python train.py --num_hidden_layers=8 --hidden_size=768 --num_attention_heads=6 --num_key_value_heads=1 --head_dim=128 --intermediate_size=2048 --vocab_size=32000 --hidden_act="swiglu" --norm="rmsnorm" --norm_place="pre" --norm_eps=1e-06 --positions="rope" --rope_theta=10000.0 --rope_fraction=1.0 --qk_norm=false --attn_scale=0.0884 --bias="none" --tie_word_embeddings=false --parallel_block=false --init="normal" --init_std_qkv=0.0156 --init_std_o=0.0 --init_std_up=0.0156 --init_std_down=0.0 --optimizer="muon_variant" --learning_rate=0.00784 --lr_mult_o=3.0 --lr_mult_down=0.7 --lr_head=0.00415 --max_grad_norm=1.0 --warmup_steps=200 --schedule="wsd" --decay_fraction=0.692 --decay_shape="sqrt" --final_lr_fraction=0.1 --batch_tokens=131072 --max_seq_len=1024 --doc_mask=true --train_tokens=1066000000 --max_steps=8133 --dataset="wikipedia_en"
MLP neurons of a small language model. Each row is named by its layer, matrix (gate and up: input weights; down: output weights) and neuron, and shows model dimensions 32-287. Each number is 128 + 32 x the weight over its row's rms, rounded and kept within 0 to 255. Numbers have three digits each. A neuron's up and down rows have the sign that makes its largest values positive.
After each neuron's rows, "fires after" lists the tokens most often just before its 100 highest values on Wikipedia text that the model never trained on; "fires before" lists the tokens most often just after its 100 highest values on Wikipedia text that the model never trained on.

L2.gate1160:098174114179123147209158144122161124090085102211162096138081123103136187117101077118066101068115165161173095147153148119129135094176109135134083101163055153124126115078060161048133123113166128198080110135143110137145111113114102193152124180113106142164144133068081101103165051176077119152066174183181156146126134164159132155153152095147086078150119110120167125128121122208187163056152149141138144153124191168156121151146100125105143123181164103109083154141137174118113100103117080132141128176102133112169108111110173091117183096094098133125111132162126129063142116111191121156149092170143091111111120100145107169074167108143151153101123078118143129127130148215154082075140122134164160089142112150168145156144104114151108157130093159125152129119145107087110146109137126
L2.up1160:085116150139091107122119119128131096125121125132105133182075166080103186127082096171064115166121081174146115097105107117161143131128134143090168132151139137133118102094112053104102107162097143090166126119053161167183135118176149124133192148116116152131194104119141036167113060133148195173120188147163185119085159125164133138189144155082139132094055130147061092159105140149123159114137166123138146098097141099128101109147125142136135124108150100162140095152116192131150141112140078084184132126118147174160083139165157110109156139162103144168162083146152127113127090154105145119082110132137115156113136199095146157083107110121154101072097120056118091088165124097159109080122093164078174175129103158193094121115121130142135102113148112097162100143103093157201107111187076
L2.down1160:093103087122157187152110137107176134106080161141173103135120111076121126177109149168071143080204122152100098076136155149171086117135147105096151100196127105072151097163143149117128130109093112048122085120129105128118160113073166163155066128139121116174149186146133105118146137085095143160121083184163043102122126179170147103099122114124149153135139079125151108120129150155128112129118105107167140105118154130107144132122101097139079141160095145176100070095153110075130082118132179144137075158187182161141108080092146122109099204116059070141090157144103092121151138148080115103142138099100109097113097094068160170119154092167147141082047116090155148098094128139171143147085098146156000138167084084088098165124138132152109112141116095107123096086122156137099126100121116
fires after: ".", ".\"", "\"."
fires before: "\n", "-"

L2.gate1914:130089163214130087129109144115225143138157109165116121121119114134135072055158125113089135118140140109095138117096148145089161150131090101144127111153095162087145112145143125134103147139094150098087110096115134146176139142070145117102134153190170157140075144154127107101168147185137171147074197125172152118135093152082097112121130123117137131126138163151147098138175113169129110062165101071154126122131058111063124179098158146159071092100113156116142108115118154097119158099193170137179146140147098147136047129100095106111152090152192162165160064154122181130134107137128096097161151092128184107101156125084166167088156086126105093122080145105141170148073099158099111077098133124140171123132129069096113159125142125085148172080144121148146104141124120170133126178129113
L2.up1914:081091135166105122091075231147163167194132072148112145124120191105134075142168089129050095083149100121138133075135089112134130106128130099175083148102128098095147044139143141159117096123089155118120126115116127112137102130117127122097071129111144191202108094142117101119113111159117111154093059068152119116083079144049113214154092095133075161110127181108129157116086101152129079118173162105119138111143128118121147128107076154128118174116133182082183140166071127094123107152143172160149138079120108137099063095150097164147099149152119144142128107144170089115154145134117067134105091160147114162142100088151190157113133095123131092094106115126125165070146105142114115159124140134176204135128103101148081073116164141093134093155128101124115116151160137161131164100143114
L2.down1914:120166125124151045130099145149108160177154124126127147131150120149135137139108162132033082113165095076117125174110145114128155114146095125090074140180172199130137135151148131083149172122112130095085128076105154169093152136122109165104131138178064117129131167176127167119206116141046121120134141156121132181181148114133149155111135178167099051173088163159155129088122135114133120154169115111152098126164110091170233173145103145123135108132164132057160111179109115136158110128192107116099121104145130179142101118118171159129107119163104116174071099124101093126082124186115089176124131162150149162159132138159175106130136046132084131162113109094169149138086109171095191058090031107143229104133134137097092082115172126117107129143118109122133113110152213153124104144096099
fires after: " |", "|---|---|", "---|---|---|---|", "|---|---|---|"
fires before: "|", "|---|---|", "\n", "|---|---|---|", " the"

L2.gate1437:113135145168117183076069133111120106124100112092174099084139034086140171112190090188139158153071127139085095088112161123125099134113120113145123090130041089133115173086120165154187087142134108112094122114137192137123135135165108149092096120138066098137115122137126145098169158146107118126106150100159129159134112090086129098108090153138165141097112113124129130165134106110091139147077091077207084092111115099070086154171170035142101092148116131119149142134159172112101163125115066113114152172134129139148128146191108112099149086136191175142140105137171174148150148124137121164115118099129162146092107108108118178072145151109090092110122124118104103135115119102102164132044111099162133158135105151129166149123142146094141162115122043168144077062144034164133129092176104
L2.up1437:108196144145101195109144094187148097186083066086174119106140097094124154084078136157075137139152121176059107115122161092091124111121112084118078102119125130167116148101088100127065159089145122137069148131091128092150091126090186139182109148077149134132121148096111121129143170130151077089124132102135169134156158171064094176120119147119179146184182118122053086140143124117125176108114128165151152169121150102083078124062134146110093092116122146141147114152152098156144161125182149147160184103077105156076071094159131104152114097145113150120070105131123188150133111123174171167104126092129118143135178131134095114145141136112076096094132195134130153100126089103065145133103122117145243137087105101175165090202147114107105170130112135101098121118128103183204160146114125
L2.down1437:160143108154112091170104154130075127118137042106137111101125092150071146140206135127144121099156183147101126176103128116157116084097117175108120091160142155151165122205113150113073155125130119103099138132132216135166150119145067095143167179171197120149115095168134178139091149167126153133153077106124139142116147076139129149123142168135147110151179135112087098155142166117110188083083116062024166159090093090116121109141129116121118119163136116130146095048089129115157089115074107099118131170096181117102149125104081150094109129116172106161117127140104146176067112121065146097131092125145133186132151037165092097175170089137093167133115114055109184167139119159139050143106089184178152118148107093103121107057130127113084076142190068134124138118104130132099098084137118
fires after: " |", " Performance", " of", " TV"
fires before: " |", "|", "|---|---|", "-", " an"

L2.gate1196:120136117143142146126149156099107099107102185096164099156107137135069115171162123127122054118139127119136142097091114074134147087170102114133074079088169163151129205131145111122118107131150110156149148136151156121121173151166103107172190069173152055103161128119171121189095144102159076119113172110109081131202186084171109110082148102124119133166150114140075139104200140197119156135155104133140146119115114124152157180150189110160151123156100107105107098100131163140119130141102115192181135127160130137129150140146117126074137121123072168160102143128188149092124145109106177136136105132171133128144116123162136138197140122109136105143106165131148094092113100100045195136060092076041123134124182102095169143172180137102087195168142081086127136157084078122139062115078122
L2.up1196:140155126094130123122149129108139112135132135169133171124088157133113113153126101187113156129155109159170133111166180087154115127124123228136106156132159131130137170112137144070058128072096157110163157083177120121151159114125153095159145173110132167114141156162131094135158133137127174144090184083138142127185161152159099119123144086145093104109080143186107184133158116191152115109129158083187108204077147084145199178118136139126109134096130077133134175109070110167131124159175075146147157144096120087149135126139119088190150148162120131098151138124063094099170142100114094123065158154116120174129135129078106141104178115141101180155113175095112156093124102110104117183136131087102109152138086083146140075110161155124167103099139175137070095154093143151164163137108148
L2.down1196:060137087134134157134114142172117133156150120132114098153163106127101137044176136171179182084116179125135124159144127168152156098103170144115138100157119125214128098146091093111164159148144126131188099121134144147091075127126114115133136110141183137095115175121158138139115146156148168108094145144111149159165112162157129149129153131113157081147123120090115029174163133118065077104127113130107156100127160160169156151139109156120134147120172168149162108116146109094091099148134177147056154151121093148111131087122139047084138171108115128147131121042068128137070098137150120084085146176126131141121143097090143166189165099121113155095156124172167171147142126125136098135155138094158000109110109151149088093133161165097159062135127070120126137141179163204143117158194125
fires after: " |", "\n", ":", "|"
fires before: " |", "th", "==", ";"

L2.gate1270:085144190164145130177068091164112133159149114135143105093076142129116083179122104166139122156108101121164150161150220172104097103127160182095128117113207119166139107179085093118119135161100140143169120094175111105127140065175115082091178142115132096172105129167169077160123105136111193086121101192199142147129130158108128137118200136128120165143133061092063126148131180149080158109165170136089064145167095089152118091060104082093100155173122046166151107160143130121129117107060109120169153150178098113072100116122129158112152103121130154127109138121088127196098150132180132098142148133098167125096081122156172130169187166100132118143067128120096146135121132131075092127147114148148165182164072109145155107206131119130113100129121136115169166114090129142129132139081044
L2.up1270:089159210126131121097126123142124122126100184115103193157142115127087110090086179134107151168094108147154108128089105143183095159102135087100122099098164140067132140125113093157141115126093159153160177126075095070162161112108195132149121145193132133091120084142174160116148074166123112166119146163149152111113150140075216156110138096157145130078082150117124124110109109129106126128145160080102137066169133065104137155134138110159094194095147136134141167108111170097125133114136111107194135112190170059153121149150108116162130126135138119074091140131160140099087136124100131159135116143173159112098159153151143083130150181085115145112114073138186111077084143147164152116159087137125189132085167138158115157127123129163094077060097139136167140121129128082145131177140113
L2.down1270:126048069115185110123136168148072148140119109148135072152116117140198109092121159118133114124179124086146145104131149099132124116165156083094135169125165122138115099120134115168109117116178135127064143112181169085110072129106134211101118120116165103102067083120116157154160104125175095134147089114128169082159133132127179133221100112131121159129125198112160094127148083121056088081097123105124144141156131134144106199097138134111165097145117135144151155103170173157119108107166101127113122123135143080155106145139092134125173099076155109112176122113141071119169119147098109148099069127117084172172157140111186115210157139167148146170161126101139160122135189106095162206124102077075195134136135132096129130081138175082213122152117102111087185148104106131113086108135171
fires after: ".", ").", ".\""
fires before: "\n"

L2.gate975:129135128147151129082172167111131124119178106101108121145186096132238128200116149114132137125107131141063071179151141108146146159117208115138137085185160105134127120116113126138143146110079096104061093144053127227138157102121140115120110139184106119086132157153132135093128096176083174089121137041127140096149081130078135080084110085077152143122072100137103079190066123060125098138136133100151084141142147127115181084156145141110111075145119121124174136090106125110163128111126131113056118150049167131139082161189087160133157128124146176132132108174114124111142218134119171089082104116103190110150124141119102179145157068097158113133165130148088125176111136091138155088134107130150166171114131091132089129136083103155134171161118135096123132127123118113163174105143154
L2.up975:156152139116082093099117187106114135142140158140087150127148128067159171183065096131089134173146149139111100158131162039177124106111107083223158075133119128154130058127132086108124154130061055098079156076075109166196087170127098122154101130142075116116092132172104174140109123142178161065125150126095137143144094164148165168106090056094163159125085125119120076085085067102124111106184136129179131115152151144148151144108121152141140134186120136150140089125097170138192132136133190146125140158161093140173159119066175078125117096071118118094153128109086143125106095136100086078110155085147170121163070106098162118113110151123165131103093151135105182106075154123048100154149121064163160088129068065109104120142090090150167125115099122144090160104135157135159127125157153
L2.down975:092092103119121110130128157161147140125122111080126079111188066151097125141090133094116161150131123141137087095164130092104129120144074098099147129070154107131087149111110024104125178142125165150133121113118148153150157118152152165118081210092067114138120105141137101075165151172110125074158171052141126096125169088127102135173153125058105053057137070103148111169070115122098109148141087099125116112072119187147199103192124100095115131132096110110160134106159110183109152136079178174100118105123124120096103122166059171153152187158119132152100109122186086106210185160110131135097103166111135140126137145106090106124180126109083136148124119098133175151112129076150099107108145131188133082127168177109096095144158091120109114170099154107150122145122093134132109138129114
fires after: "===", "==", " ===", ":", " ==", " |"
fires before: "\n", "-", "|", "==="

L2.gate1548:136119110087175114162133068080156134171087172118043145135099112089078194137066161082109150077128138095165127124134137185127105136080135118182075146089145138138090112046044096135108106149165160139126130150119167151075117081165141140112065078102067164055117115095136155125139116136114166135153093151104151117120144152074053133108158101109125139168110153138112104131178078139071125109086092171107122167102077155154079161154066177126087103167120116100150187116101138180117083140114083102079155116191113092100147163104160095162130160081183124109156179113152165128152082085099165139116134104085181145144161186176123137170123159127131166168155137106110122101148124138119118106178185091155152033189130167123138122107130127087139184101110157102156172074148135151089152126120104
L2.up1548:082174116085132089133133110157136092140180138073086115145114136081074165160064120131117146168207055102104111147117130098210102117155131115081115121145119138125085129184183136055121160106140141146091109138086176131109187121121159072187160095086143121141130121106135119172102123125134171092085069112130143138146188086060185083097156105151066138116170183145145159090097149119156107102102091110137170089082152163133148129168135149156082195179149128095141103061141156156149121181126115126131138167195094059169112090095182131164069145064068154107166157084084165125160147121133182098119138121151091132168171128147151161087165105138098236102135152126137163071097151056128162183099165126141165131192110120121147123153156142144097150129126148121218089190102121184123119112157167
L2.down1548:092086106113126114209108112131108116175069134108157141198124177156116129118112132109114108061108107121086165089196158078153148071136083112135114120114138118124088181037148112136150083106130170133161153103116094103090115171139173107079084104159095156088131106114114150134156164141137114151082120162180110127108100095176082090119112065084116104196134121094128144164090140133191072112131162079176153149135145131120176087134084149172074109207091173126106145081130177111139069170085073173122102194128101154078086150113123110214118113107156153104122150112128145115077113130183102091144139154109155105145129154106134133137139100156098110160134191218120092042129109165129143141111123104159186127168134149115108111113132097044145119126105214096165125172076104089188131111159096
fires after: "\n"
fires before: "===", "==", "=", "-"

L2.gate1998:073161119137127156166079140093139169094135127161154106153139135108144163097109200123097151142124142135110079174127156100133146052127142113181107110065141148178147177075157078097062159079166137147147130116065123127093133131148096152131148181126153107119097154149136133085128119141141146128117119066069193131098130163100091113128137163135146123103123164122095131141115118136147137057145075117139080117126166096156086102121098126131139086118129088194146136079098119182102054141069134134077147130048115170166089129181174158116105093123140116176088075134106171110103101100127079123134106110113128131051111085133178118119119118125166148168183151155163177167147166109140080136153108176109137131169136162145116152088164119157128126091137135117125173064181134101078131073186080
L2.up1998:117107138136138161038149108109178140122145139130192142194115193120107148137090129138147142180121097098127105117161129170066176161182147159143080103132177163176195120085136112119113085108102143157130070132096142169153163131159114124112131133133178097115107125171143115132139182082079151162159154107113159111159142104143090099143214071095146134131045078113141143116141190143163094119155120113182103079107135090093136167105142211142209113123078067082165169127107132181148161139192132136071133146085136170141132146154081134148119115186141151120124057117182102120201162099153091131164128196140162080102068126127163114107118110150092108170142133181122109106156129093034120093088141115126080115164153196167153219174182136098121156104121129194105134084114097181077138122171102
L2.down1998:105089161129098119079132091135167144086094138124132096141083111118162117135091128089125113110089148068135075120147184079123040093116120077114115096121076073144155228120112173134163136048092142100144116097153113119107144193148109171170122134144147049180113130105128195157137142085136119094097138125079171117153126067151139164193143116153118207121127112127139133104117130133142110155198149166098104125099153122100092067166135174135072105128098117137116164127126138118135141139115142074123101171148188125163098106179122174095100208097117179194118156134201174157148089151128157133166167151133157160114097145129190134152156137154114131146122087109142106096042150174146130128152122173143081143138120156147099142086127149123152105126113172199121094136185148112112125159068145
fires after: " ", "core", " -", " Attendance", "3", ",978"
fires before: "\n", " Record"

L2.gate922:144115122075149131160089141132146139133130111095156124183117103144153139121123098102113056100084112040100112123154098123133101115145106110167130176059099077154101113184107124166182094167109103105117181092151128149105146070100113171153173121170155149138161161097152104129126078209112118094168141133155092129129130142117121114134127130160120116154135175140049055132086128165103123116032114065103062136088138107172101230078131164207163138070176127124115093167110115103220139080126086158068121124110122104144124126134193141147116083126127192123171095187083090152101165099120135135132125097118142130111157105123169164149168056136125122115074173147174133101107207116125147117189142108076130194151135122095111104174134107165046146144137107132156091139124160208160109127139137
L2.up922:106129094116173157109123109196112115145129141153138106150170106176167108229107145161118117138108155121115137153141091159134077082119142117106075141111134085109083148103104163132099166146106138137099062123130179132078127136065095095125098111145132135120182147117143093145088089154162145117055110079117113124154147193137144151075191137106158152082107116162133155131152119172133155113177153110113124095158126099128165139129104112132106154153146151066134106152069129137189158072062179097108207150124103122181084143079174160116138081146142138120077148145147169160101118112142154122092166085143220088102198055095163118103073097128217178128161170117121172104130104128143113132153134143084105127123132133122091114083155119125122087125128079082040139111139108165058138140129085
L2.down922:138132132139145097109199093133152139123132121155085117155133185112159131129132079144126076099166116172144146194105116109162108162100129164131081085095136124115149145136119116098141117138114119137115122111107119140166064110119179168117138098160092115153139138111162117136082151116102070162114086160071113111143096084123125118136134151059092048137152135167168100101139098122060135100134174163161106110111117104133114098147124144126122074170100054124167153169201122139107125177201158116128153149119172122124110109147148135165116142151213114108092146153184109155123137161031104092122135217166098105159159087154190118135122132162134162087123104124110154127075134136140178132143077048129213156159118131122119121109100100171134140066079154108107116115095167104139163131108122
fires after: " |"
fires before: " |", " the"

L2.gate284:135167146097115114118130173107108103147172118098164156141130129119120124122135101112136165132113121123068105126125169107127127077142136166088121107047112114143097109120218122107125120149142083145151135106094157087113190137159193150135180114041121137142075169170123099106160084125136154115121151062176118091126169120136140181158135170100097135121091084118158092134113181118138137137118148107195112152052151113113090131119087132095116182174113119087144092100088139137134113166131139089149190127106043120076116119163165125146155179151088116180106079162176130151127219116102165130135116082111143140147115097098113154095159201101087129119179146157102148125089140103136099156098091116142087150092170107141142118163186088093105174140137058150138142152138144103101135127133131
L2.up284:145111118122083168099095151138089104122132103086137187120112139144077091095141106154082073066139104147095077115085113115142111203175164171134179089164165127136084115195132119184178186114051134100117130105105148159179165138180125149140132114121126078068089139132119057137110089151144095164117074097113044175164123083180133177134132123094067118161119143106132113120138100139116152071153149146135130132053149139105140200076145122131189181144158190169096124076157124100180115105146148143121124132092085155125164114164159191111203121200103067170139160106131152106134163125148107155169116088139139094106127147150170128142187126147102146175077116124166103091117075140099123155108140128068119145084146044123157125108134131091111134125163142123135071099120125147164184085097136
L2.down284:112076112155167111146082151191135077136166138135144082073185143103099172087135170109111089149106162053107119221149134154149135159075063089141124156172123153149132095151141144095135160095058143157163108106213115087123106189065148084125083093143159114177144145170149123121091123089112066171062155200084148101124128133067122137105113155149158119137141157103093097120103084206096057111133156126003063088135165110130153147081123110127100131111147080122156175131148133151111109106143101134120123117090145147147104130161090090112113105073120150148154136130142096114122098110044141141115120146153070099102125143166124103116139144179061102115104147085068107092112130132093151111153138114136232149170185146163156138114085148084059154180127142131167149149139111152105119137208133
fires after: " |", ":", ")"
fires before: "\n", "|", "-", "|---|---|"

L2.gate1201:075158169122137171119127146095139109075115140104060137124063155054121188133125144113160141115122144134174119137117100104125074104135144113099089084115161116170132107112116138081088124135078046128106156121103124105103139081176183153131119174122147102104147114168145131152102095133101168139147140091117127142098116118131132103125198136134128135072070138150193090128119151072091141094160131087094132091135143066165104128106062169122110168137148103177081144108104143107103136112159115118152101163151219076117117125123142116146114170103125130153109128143118091088175141101116095132105090132124092106048177177150147108069113142148156144082091109075118138120115154174099110144177108104157076052084061131131089146135095102171095095153095099116150070068175144195156124121199087
L2.up1201:141137087153154124164148162134137211128090129132148170131115194138162143160130149118111108127118110099124129082159127137100147114146043115099064132157134118193106121100078142094097159126099118133086185133163125157186122116123124163167090116157121082178113127162111171158130105119136102145082187157170148104060156135122122137140142162103140154125140128108162195183105166133150111108166086117113149129074150069143098081098088144146177110106131100079095154165077096137103088057134117101062080149122104060114119128131112183118125152116117119147134119124103168056137193149081135087160118171078070136043140104156143139078104119174151125079139135076086151152151144146129134161067164110168222064065121149120100133110128100172059117185125131129115104100122108136128150073156094
L2.down1201:147111114147126066114187116166099110114136133134112136097157112131153154124125133180185167100148195131143150126167109126159141159112121101108158084084149136157108132120084150128147115120079129219121129135089092131130152123163097124215106100124122154106142111108183135058124167171054139163154146130065098135069130096119067087141111091104144131102070109091128105110146129091098175136146158176126178088109135093106133058096088170110166121115141122152107109109127119144128130107140188142056126191130174128130086114132092094090145080069170102132153154158137102090094131145150140109154126156064103158153158153179138083109097121133115085132118132089089110137158112117114112131192139123163000143092181126115130057148144129154133129092108113169132147080171124088134118124151165
fires after: ".", " |", "\".", ")."
fires before: "\n", "|", "-"

L2.gate214:144100137088118171102165075130158166142120178131123118103143135103141145125115109125070098077119128120130141126103191140141112143108137153089167152120095099116111076096114167142159095116147098135111130091117112107155127195118084202107094101144138136129172135138081153111124079103157115117192096165145149183112121163102160146088099110150133130152130078054136141080169085123094118085106113081075085123141163151151141129104115081120178112125081148169058027146091072145067159139111157121141074080120193131057147115112128076135132073091138046123127125192127178132117118131147151136068105138120112100145148114124108200075174075114116215063138166108140165162142136150128197088100079057104099128120199136101102105127107127135117089128134120090105104128122135138132146165120098
L2.up214:119106148116097156113157099092128111130128190161100173098073139119131154089074134140100154126087115139130134157108103124163147131128155137168169147135108152116146086167101162091164094071132107091140143112103174122176021150161119079125076144157116152158135196126119147103113097168095117084066118090166117076136145196111154125094145131098087090073124130139140117116089169063143117143133173081064100149077128072130123124105140186143151176109137127082109169121078136063166129124131165148067149161158074129157122147162082064110124110129145071117071154062150156096104084127158138152105158101100134087083113113084147130074167165099163160140154118127126150053100142092121174116123161104129176214124122088152106192092114122063124101130115149124102157082180201084046153134167138
L2.down214:067150066064110091160132110102117131161083113117092121092090174102031153165121051104171146158123136124055106118091099126106084071109111164145120134126150102162156150124161124120173140131117127109168091147129120108106120101103133091139121162153132082145169107101111200149126146064118167112085100114132146170143144113139133118149115102156139112086133086132130151126112143109111184138151121124160149107071090092148123146079140133109113106192163129147090123140123126063106132159148157096122073120114074109138157144120149136124113089111107116140133096139075158106091130132173164145152175200166170123081086115113152195173120099161102082129078118161107082150179148151094092213146098116111124144183194136104093154134077096059134152173104179100091078162177178135136132140145203
fires after: "\n", "|", "|---|---|", "|---|---|---|", "|---|", "---|---|---|---|"
fires before: "\n", "---|---|---|---|"

L2.gate1630:090156154133147152068175129176137081093113094159141147097112112146159082123084145124170189118150150154082128087066148124087076085061127061131139099080123053146146107130130140181143104143136158104131183095177082088164152135134147126135142157135073123164210106121159119125113114167145130106157170087163134087199173171145099124116104099218078083093063111154100154099162106145147142100145157079124100109107127137175160156196143115119128179116153117157123163127150115110136134096130131128171110213106124169168144124142135169127166148106085090130168159157160092080059102094163083127109127140144103109097144105130116117086084176106084069111124148102117113168125157113124168088083120124179209172023125142136081180106190141124090094092144151097144100172127162152181164128190105
L2.up1630:130190113083071146138101110144147107073165082158093088131142124131186090099081143179169139134137091143090111135076107160104130109182157108211177133091176138182196109178108121152161121149184109114108132140156151126097135096130079123140150142134141145163132120077144115166149125104147178115113113181135187137154139091116171167111147149171058064185094083167098168119141174129098221163089088049068161103087108083156174149139134119126110082154140097082192084132170175139080155133121143125110168143084125134170091123163116167159118116088143195091146102119060119110076149112137109126044130120095145155085130130118092155079114070114105154072072148080116112135113160127133140078105136119155049134075087111181099130107159109133118122113155061122195103180126183185135174128105141
L2.down1630:118161083092184091107149136161162143123178015166053137113132108105139121089055131125082127102116141103113141114098102162078119088215147167120126098155123118129136128140117168125164143154183135157134142131122080182159145130137078077121130072177120128162188115158099111093149095148161103183084089109171130103133148222106124136136142164152054082080056117137119142171153150145087079111123159067094188082101167056154150203121122099131076147095201099051129080129117175124118159136106168155128063105154166116163119140119151108149133168113113145098092156154155128146089151078101129159092143156109149102142100099153118111112140133117083123138129075122107080152142099132090136118114123129076230164066161169106150152164105144156122151121161043122181128105116149150133071123139121
fires after: " |", ")", ".", ":"
fires before: "|", "-", "\n"

L2.gate1356:154143126122137161139147125151192180036176173148111154126107117132147137120174124091072135089106152171122078111114123074158155155163147110158130144157134124154188120025130116119125116110170181129119090134092081123066154119153111192160083137123141095138061160148100059116096111179151156153111135124068127083161092111103097106172102151116081127123151150137143125215088093136153134044109149136173134162159112117152095128119183129128139129161156108145093127140096116184099103133097167073142127205060057128142142094106176139128171082136131127140111119161138095117151174120139170125081122080125068174128086091153101110137143134165130137141151138145138182113132085163164136111149106145107158086189152151128116161094164157113169126111077197128134115101077118053115149075158152
L2.up1356:114144141101169190123161149126209077111145121111108153182194094119154129128170121086182166122152106121120141127091115170106111107080147137134102140140105156119123030113114125099130093095129172126113015101111145138090106066112088205134099081127170148087118084153064176130099120111152194135102179117130103138135155124102091098105157118074113084131127145129148156111141200174156127177102188054131086129103145136118172137081193128137126131151141122150143110137079092167172122097105145151172059163103116170152120070106138164109093117132196136102155125204097065070114086117127155097122112179133069110140070089142098130153106157090069159117117148107108086148129087147118164114170148099144055134138088135174167158130146150089132156114130161084081067147114111137097173091163135
L2.down1356:087131150125173139118158230152141140134109117067127092157106110168160185166126115154129077039108136122117117171127168141152159119209131150141155094131202090175118104115118087078094105091164112126171130132086111132079137116174164161115082141138128110136102122163086124117119114139089176115108102086069163113188153145083123125168133080162089130157145130086105141131165115125152125108113124107104096094189125157133123126127095121153106152134119196214076123155128131150147096111122070115122114175077137028130158113217099127146169163069088095164050079126155165102159116156151094120079126056094138172072182173120130092105114148112096132160129132119129140102041155098110127081081152140079178134100145105123137103086127090116125136144140179110092113135189134120089114131149144
fires after: " ", "\n", " 1"
fires before: "\n", " ", "="

L2.gate2020:141061038141107239189147107116149136108087188108135099096117084179126152102106120159151129134118076133126078079147153217126130126198164121148091141090099135116113139102126086145128157086028108127083174060170139148094135158168180172087111123128115194103159133167095091127115081053129120117118096158147142097116079153024125129113111153072115101124122089054068146131106135106123169133098116127119079103083175181141087068147105140103138176143173146104105164037133114095119145152178142147144128082195114104107132096108117140186107101190139093142134118059094153130103145131129129158131135105160165128122121175146079134149155160135147115106075098100086104147147104069147147158143115120107098118101120087107153135164148160123049126136187158191200042110195161193182118176103060
L2.up2020:187063123094156140120097132125110156173110077154168123121161086118157125131143169179082111083129160146151148085036121138138160068112121057097174125078100146129088097163132170139078138132181082130112154130092112136190080079090179131083105142158114111101128132109098133115111063139090198109092158137133137127157158138166122114119142131171106136079094117110136092165200124149163196174114127095120145078147103136118063096116022148078126139094117081169081120174152117145114130080104135156081134168141132081179085101159142138144168056164146081105088124139129180108120140070185072136100118186125137157141152112144137135091133094119188128129107116119109192138141110136150140159137140156124137123051137123172162123119071109137199140084114173137157126095119189157181169067134087
L2.down2020:073174122182150184126155141117107123105186131152165143132143136117137091152103124192159174165098121131140090130114186192120130174113171083107116126169126128162107116134126088138083157146155136158125097148156101118158097128098098161135138106106137131091086137172114102105155154133099092106120128120154131102128129120087088069074127096137152106109127129080125122117179129134139156136079138139130131074156138212122152195148078100150115109120131111156131149106150123088173103115133164107186166122088088107139107147181131179089086120123144107148171143190085157154067123128180153139137125125139113075093091121108116152102121172123046136079097105138118111107148122143137118169127172076072000175095097123077154170105167113093124139163109106079119177164137183101129151159167163
fires after: ".", " |"
fires before: "\n", "|", "-"

L2.gate158:081117156143103151116097125130118077113132135146083097150168126087146117063119015147134062120133123139086116139107073117092110105136177043125125156127178112119067057092136181118111098104115125180098134183115099122129160142092081112223106099123204129102094084190153130141182137109218170117168096088112118086122169151134105131103119172072123112163132142123147122088076105108086171114071105113113147101100128146088075198095119133174080090121102142088094116123149140118061158137117163122135097162136085092134124158148082102158167110067149154115123092106167161122108207100124151104129173145100175149115147150151171157075130094157148082161123152111165129082172052080121164164095198156196174127116116162198093163124156109138097093166099094105099087086138117104175169142136142
L2.up158:120094139079090230110147128158160100111134072134104116077195158067129183106154055124121126154152129156062101123150124181176154137138126092155153106150158097157126152161179124133131124169137123153072145102131078151138158129148114169157085125139086082157121085120111139167113092064153177157142134117113112113100134118059110122138115114125142113149115095103172152084124122111136148128181177142135116177171140136054114109116103103149110118126166114088155108083148117145117158194128119111152111121123156095143120086130080099074141094195133111119124112162136136132160125177061139133133116171087075105112141097160171161115138154125153224148150100147090198094138091071166121140143136030082136136101149115135188134144145083148131124156069124174153124153139139090099166056105054
L2.down158:115137122154094076138132150168105111105148157080176104102104085097110151075111149112094157095166115134121131104120131122141121161154075111122182120100175115129076138118161104119117082135080141174095129163135101146147040061121138164124118115085162110174105140129143166133130127100182135194138150108081150163173182113137145086170080091100132146133183151143126146130136108085113125136118142077151155142119167103155093095124104207091114106152152184147152064152099198177081160141109171127098125147085112110146150177084157072080104121140118106125148163141173141161145130146108113096136163165136148153153118114121152144130106142127183194097160096097133102103150175090138086104153165069132000129161106140157184150108102083178079156160118219169145099106108149076120100145127142
fires after: "\n", "===", " Votes", " ===", "==", " Notes"
fires before: "\n", "-", " %", "---|---|---|---|", "==="